config.toml
n_kv_head = 2
d_mlp = 768
norm_eps = 1e-05
rope_fraction = 0.25
qk_norm = false
attn_scale = 0.102
bias = "all"
parallel_block = true
optimizer = "muon_variant"
lr_mult_o = 1.5
seq_len = 512
MLP neurons of a small language model. Each row is named by its layer, matrix (up: input weights) and neuron, and shows model dimensions 128-191. Each number is 50 + 12 x the weight over its row's rms, rounded and kept within 0 to 99.
After each neuron's rows, "fires on" lists the tokens most often at its 100 highest values on Wikipedia text that the model never trained on; "fires after" lists the tokens most often just before its 100 highest values on Wikipedia text that the model never trained on. A number after a token or word is its count.

L5.up456:51 46 48 48 38 71 33 69 60 34 60 46 62 44 48 48 31 54 62 47 33 61 29 36 61 43 49 43 47 46 54 56 66 34 53 46 50 52 52 25 52 66 50 51 60 28 71 29 69 67 27 50 33 55 41 54 55 54 32 33 40 60 54 58
fires on: "ed" 27, "ing" 14, "in" 12, "s" 11
fires after: "A" 22, " remain" 9, " help" 9, " R" 9, " with" 8

L10.up258:46 72 37 51 43 38 41 51 45 58 47 66 35 42 50 71 45 57 58 52 51 29 46 74 50 61 51 58 65 54 57 56 50 39 58 43 39 54 52 50 50 58 72 70 45 38 54 34 52 58 44 44 44 39 55 58 59 40 22 66 49 60 82 52
fires on: "\n" 96, "." 4
fires after: "." 79, "\n" 15

L5.up692:39 81 45 42 54 50 54 54 53 48 52 62 36 51 57 41 45 34 48 75 55 70 40 68 50 46 47 47 58 45 43 40 69 33 52 62 50 44 40 44 36 09 57 58 69 60 65 32 70 55 50 48 66 31 72 49 67 24 42 51 49 48 45 59
fires on: "ter" 19, "r" 12, "t" 11, "if" 10, "f" 7
fires after: " " 22, " (" 11, "M" 9, "A" 6, "-" 4, "n" 4

L8.up751:47 41 64 42 70 48 55 40 46 46 44 54 50 61 44 50 55 54 46 58 50 46 40 63 54 60 53 59 52 28 64 51 66 59 45 33 52 35 45 41 49 61 38 48 59 64 60 49 55 54 76 52 60 61 45 36 55 59 47 70 22 64 31 50
fires on: "le" 21, "en" 15, "ter" 9, "her" 8, "or" 7, "ch" 7
fires after: "te" 37, "e" 13, " Te" 7

L2.up178:55 52 53 49 32 56 53 59 46 39 63 54 44 45 60 53 47 46 46 58 47 42 57 58 48 52 71 44 65 43 62 52 40 50 69 48 41 44 23 38 47 32 43 51 72 48 48 44 67 36 54 70 52 55 81 45 68 33 51 44 65 38 47 35
fires on: "in" 21, " per" 15, "ter" 12, "un" 7
fires after: " (" 22, "-" 16, " \"" 11, " de" 7, "\n" 4

L5.up225:56 50 53 55 45 30 45 30 68 51 46 53 50 54 48 52 38 58 61 48 28 48 57 46 64 48 28 56 50 50 68 32 32 57 31 57 41 49 56 73 73 70 60 51 53 61 46 36 46 49 73 61 55 37 44 71 58 47 52 64 47 49 62 58
fires on: "le" 19, "ar" 16, "th" 15, "end" 12, "ative" 9
fires after: " f" 19, " F" 18, " comp" 11, " sp" 9

L5.up459:52 60 68 73 54 52 43 43 30 56 23 55 55 46 45 69 61 51 51 36 33 50 43 45 50 38 43 42 70 58 41 40 57 58 73 31 69 64 43 55 48 62 57 54 48 72 39 42 63 44 33 41 49 56 55 70 65 68 52 46 47 36 49 39
fires on: "n" 16, "c" 14, "os" 9, "ed" 9, "oc" 7, "Career" 7
fires after: " f" 18, "vo" 12, "der" 8, "er" 7, "==" 6, " continu" 5

L3.up120:45 29 64 45 43 56 62 66 45 44 74 49 38 53 56 49 49 36 29 54 69 49 45 51 59 55 42 48 30 88 50 76 45 35 43 36 73 62 39 37 33 56 33 50 52 47 61 45 46 55 52 28 48 50 57 63 68 33 48 41 51 57 50 36
fires on: "o" 30, "e" 23, "ve" 10, "a" 8, "N" 8
fires after: "H" 18, "B" 16, "C" 15, "P" 10, "W" 5, "T" 5

L5.up328:41 65 60 62 56 42 76 47 44 40 43 41 54 48 29 57 58 39 48 56 57 66 51 39 43 36 32 58 56 49 48 51 58 50 44 45 79 71 11 44 66 35 57 62 56 66 65 39 31 47 47 63 53 62 65 57 77 37 58 50 50 56 56 38
fires on: "ne" 19, "ci" 10, "ment" 9, "ce" 8, "ent" 7
fires after: " con" 23, " Con" 10, " so" 9, "g" 5, " mo" 4, " per" 4

L10.up614:34 50 73 43 38 38 64 41 60 60 43 62 46 62 63 56 60 56 51 54 64 29 42 63 54 54 54 66 67 55 62 38 41 50 35 44 52 43 60 35 36 52 49 70 45 58 51 39 45 67 54 30 41 19 37 39 63 58 19 39 59 44 55 34
fires on: "\n" 70, "ion" 15, "on" 8
fires after: "\n" 70, " un" 7, " " 5

L10.up625:83 57 50 34 40 52 31 66 50 62 49 52 31 65 43 55 60 41 44 40 71 45 47 66 63 40 65 57 54 61 38 41 34 43 35 59 35 45 74 63 40 64 55 53 54 62 48 48 47 66 54 41 36 39 45 43 55 57 38 76 32 42 47 33
fires on: "===" 36, " or" 9, " and" 9, "\n" 7, "==" 5
fires after: "\n" 51, " and" 4, "," 4

L5.up658:68 49 55 48 58 52 56 29 62 25 51 57 52 65 45 56 52 54 57 48 27 67 36 58 55 63 47 63 59 63 43 58 49 44 58 61 46 56 49 42 47 51 57 65 52 56 58 33 62 38 52 36 40 44 48 46 21 63 51 06 60 48 46 74
fires on: "ec" 14, "os" 14, "act" 10, "ar" 7, "ct" 6, "ward" 5
fires after: " comp" 16, " ex" 15, "s" 8, " re" 7, " win" 7, "t" 7

L17.up597:40 63 29 51 36 78 46 31 59 38 45 41 45 47 56 54 46 52 54 39 39 31 35 61 59 49 28 40 54 36 34 71 69 71 49 34 59 46 29 49 48 40 47 71 47 43 37 47 25 55 41 55 41 53 51 41 51 31 42 50 54 11 52 48
fires on: " " 40, ";" 30, "d" 5
fires after: " |" 41, " score" 5, "P" 4, "D" 4, " " 4

L5.up116:54 51 33 70 34 60 68 30 35 48 48 67 66 59 46 58 68 71 48 46 58 44 09 43 51 75 41 63 76 41 52 41 40 47 65 60 49 48 36 42 32 77 64 33 53 47 55 52 84 49 56 42 57 63 55 37 51 43 62 39 56 60 29 57
fires on: "el" 14, "ran" 10, "oc" 7, "al" 7, "it" 7, " 2023" 7
fires after: " F" 27, " f" 16, "-" 13, "|" 9, "F" 6, "–20" 4

L8.up535:34 42 62 65 38 61 43 72 35 49 60 63 49 31 41 52 53 33 58 54 44 66 43 44 74 26 53 45 41 42 47 62 49 51 64 49 34 63 29 61 58 44 46 58 49 48 61 50 43 71 38 31 40 40 48 45 66 59 56 40 60 44 37 49
fires on: "fer" 18, "um" 13, "d" 8, "ad" 7, "lu" 5
fires after: " re" 14, "b" 12, " gr" 9, " N" 6, " Col" 6, " Re" 5

L2.up331:52 51 51 27 80 57 51 54 59 39 62 60 73 54 31 61 53 48 38 57 51 43 60 34 57 31 53 67 59 46 55 79 43 35 62 60 60 53 45 52 35 54 48 54 69 20 50 54 63 46 55 38 62 57 54 57 65 77 44 40 62 61 40 52
fires on: "vi" 30, " War" 13, " II" 9, "d" 5
fires after: " For" 12, "di" 12, " World" 12, " War" 9, " Da" 7, " 18" 6

L18.up533:62 56 52 53 57 62 56 45 50 62 37 36 58 55 46 54 58 56 50 36 43 31 59 71 46 46 73 55 47 61 61 43 72 63 59 48 55 32 40 15 57 38 46 57 38 52 57 41 43 52 49 28 51 40 61 37 31 59 35 40 39 34 59 50
fires on: "\n" 50, "===" 5, "iv" 5, "up" 4
fires after: "\n" 55, " S" 4, " c" 4

L3.up156:28 39 59 50 60 52 63 49 55 46 57 71 58 47 60 51 54 54 14 48 45 49 41 51 54 68 36 50 49 60 45 44 61 55 43 36 54 44 31 52 54 60 36 25 55 38 59 59 39 59 59 47 45 42 55 57 60 38 50 58 59 54 62 48
fires on: "s" 82, "t" 17
fires after: "ough" 13, "les" 12, "ay" 9, "all" 8, "way" 6, " live" 5

L10.up621:43 55 66 77 75 38 50 50 54 53 30 61 33 75 55 69 34 31 42 36 37 30 58 57 38 52 45 78 53 35 46 51 58 60 36 50 79 67 36 66 49 44 60 73 32 72 58 42 66 58 59 30 49 39 33 61 45 68 34 62 33 58 74 51
fires on: "\n" 85, "." 13
fires after: "\n" 76, "." 5

L3.up47:36 43 27 60 57 49 42 53 55 59 55 47 65 56 42 49 65 54 63 64 70 58 37 58 60 40 39 53 44 55 57 48 38 23 37 51 66 62 51 56 47 48 52 32 52 46 68 44 43 59 38 62 60 45 37 35 55 40 39 55 49 62 61 34
fires on: "s" 23, " time" 15, "re" 12, "S" 12, "r" 11
fires after: " the" 22, "ist" 13, "\n" 11, "'" 10, " Man" 6, " group" 6

L16.up629:62 59 26 64 42 27 59 55 39 60 70 67 61 63 45 41 65 58 13 55 45 25 59 43 43 63 60 50 29 46 54 53 58 65 36 50 72 50 33 47 39 59 32 48 58 52 55 60 43 47 25 38 42 39 55 62 51 59 53 53 61 47 51 53
fires on: "\n" 100
fires after: " |" 58, ")" 18

L12.up175:46 54 33 56 55 62 65 39 50 48 49 28 42 50 65 61 36 64 48 44 44 36 54 41 68 44 43 58 39 44 41 34 45 78 47 55 30 60 83 48 57 60 59 52 55 41 43 37 47 49 39 39 56 24 54 48 41 25 38 57 41 66 51 41
fires on: "ig" 34, "." 19, "ed" 11, "ar" 9, " |" 6
fires after: " F" 33, " f" 15, "P" 7, "m" 7, "F" 6, " P" 6

L10.up326:56 48 58 51 60 49 44 47 37 57 47 43 46 49 66 60 39 33 57 30 55 42 41 76 39 56 46 59 73 50 60 54 58 58 46 72 54 49 44 37 48 50 62 47 57 62 54 29 50 58 60 32 49 49 62 50 41 47 32 51 49 56 56 64
fires on: "\n" 92, "." 8
fires after: "\n" 91

L3.up662:56 57 72 45 49 45 49 50 45 57 64 56 42 61 66 45 62 46 64 49 64 56 26 45 53 37 51 64 46 46 62 44 59 36 61 49 55 59 44 52 40 38 53 63 75 43 55 49 41 39 26 45 57 76 39 48 65 42 43 52 55 61 54 60
fires on: "s" 47, "pt" 19, "mit" 13, "ct" 12
fires after: " as" 29, " ca" 14, " Li" 8, " vi" 6, " As" 5, "ca" 5

L5.up358:47 53 65 37 61 56 27 46 31 48 70 51 52 39 44 54 29 42 56 67 50 58 31 61 63 34 44 51 86 64 53 46 58 63 44 50 53 76 52 49 39 50 56 43 48 28 49 42 57 59 50 44 41 57 44 52 52 58 36 47 53 63 73 40
fires on: "op" 20, "k" 12, "n" 11, "ing" 9, "ed" 7
fires after: " p" 16, " R" 12, " W" 11, "row" 9, "M" 6, "al" 6

L3.up270:54 53 46 48 32 42 59 51 38 53 60 48 50 46 44 62 50 24 43 30 54 53 25 56 61 70 34 58 47 56 33 45 58 65 60 48 37 30 40 36 60 74 34 33 63 33 49 47 43 54 39 52 53 64 75 58 51 25 45 80 45 43 67 49
fires on: "s" 89, "z" 4
fires after: "en" 26, "A" 17, "age" 11, "les" 10, "ay" 6, "land" 5

L5.up641:55 63 47 56 46 28 47 49 41 34 43 32 55 47 60 49 39 54 50 41 34 48 37 64 38 62 55 37 58 58 49 43 76 32 59 39 35 62 45 42 55 32 46 50 74 47 61 45 50 48 51 46 45 50 49 70 63 45 19 74 61 48 59 49
fires on: "vi" 49, "x" 18, "il" 8, "ut" 7, "ig" 5
fires after: "ne" 14, "a" 13, " So" 12, "u" 8, "e" 8, "n" 6

L2.up399:42 52 69 45 69 62 41 42 48 45 50 40 65 57 38 40 39 37 46 35 54 26 36 50 42 47 73 51 64 45 64 37 46 55 58 45 53 43 23 61 44 46 62 54 70 27 56 50 52 32 45 59 53 42 62 40 47 50 48 38 40 47 47 32
fires on: "P" 72, "p" 13, "op" 6
fires after: "\n" 30, " (" 23, "==" 13, " \"" 12, " " 5

L16.up13:57 35 30 30 45 30 43 39 54 31 64 50 50 65 54 51 54 54 45 42 24 11 69 53 53 45 60 44 52 53 69 42 52 54 40 59 55 51 48 58 39 36 56 48 67 50 68 52 51 48 35 48 56 69 59 53 33 39 55 41 52 50 48 18
fires on: " 1" 41, " United" 5, "ba" 4
fires after: " |" 31, "," 17, ";" 5, "er" 4

L5.up725:62 35 48 51 39 68 42 65 49 43 51 44 71 61 62 36 51 38 39 52 90 24 41 41 63 22 52 66 53 54 36 38 48 47 64 52 49 50 32 49 62 35 68 46 49 66 56 48 65 37 72 53 35 51 64 41 66 25 54 65 41 36 62 35
fires on: "arch" 16, "pt" 15, "mon" 13, "ven" 12, "east" 11, "g" 5
fires after: " " 27, " ca" 12, " A" 9, "gi" 5, "vo" 4, "com" 4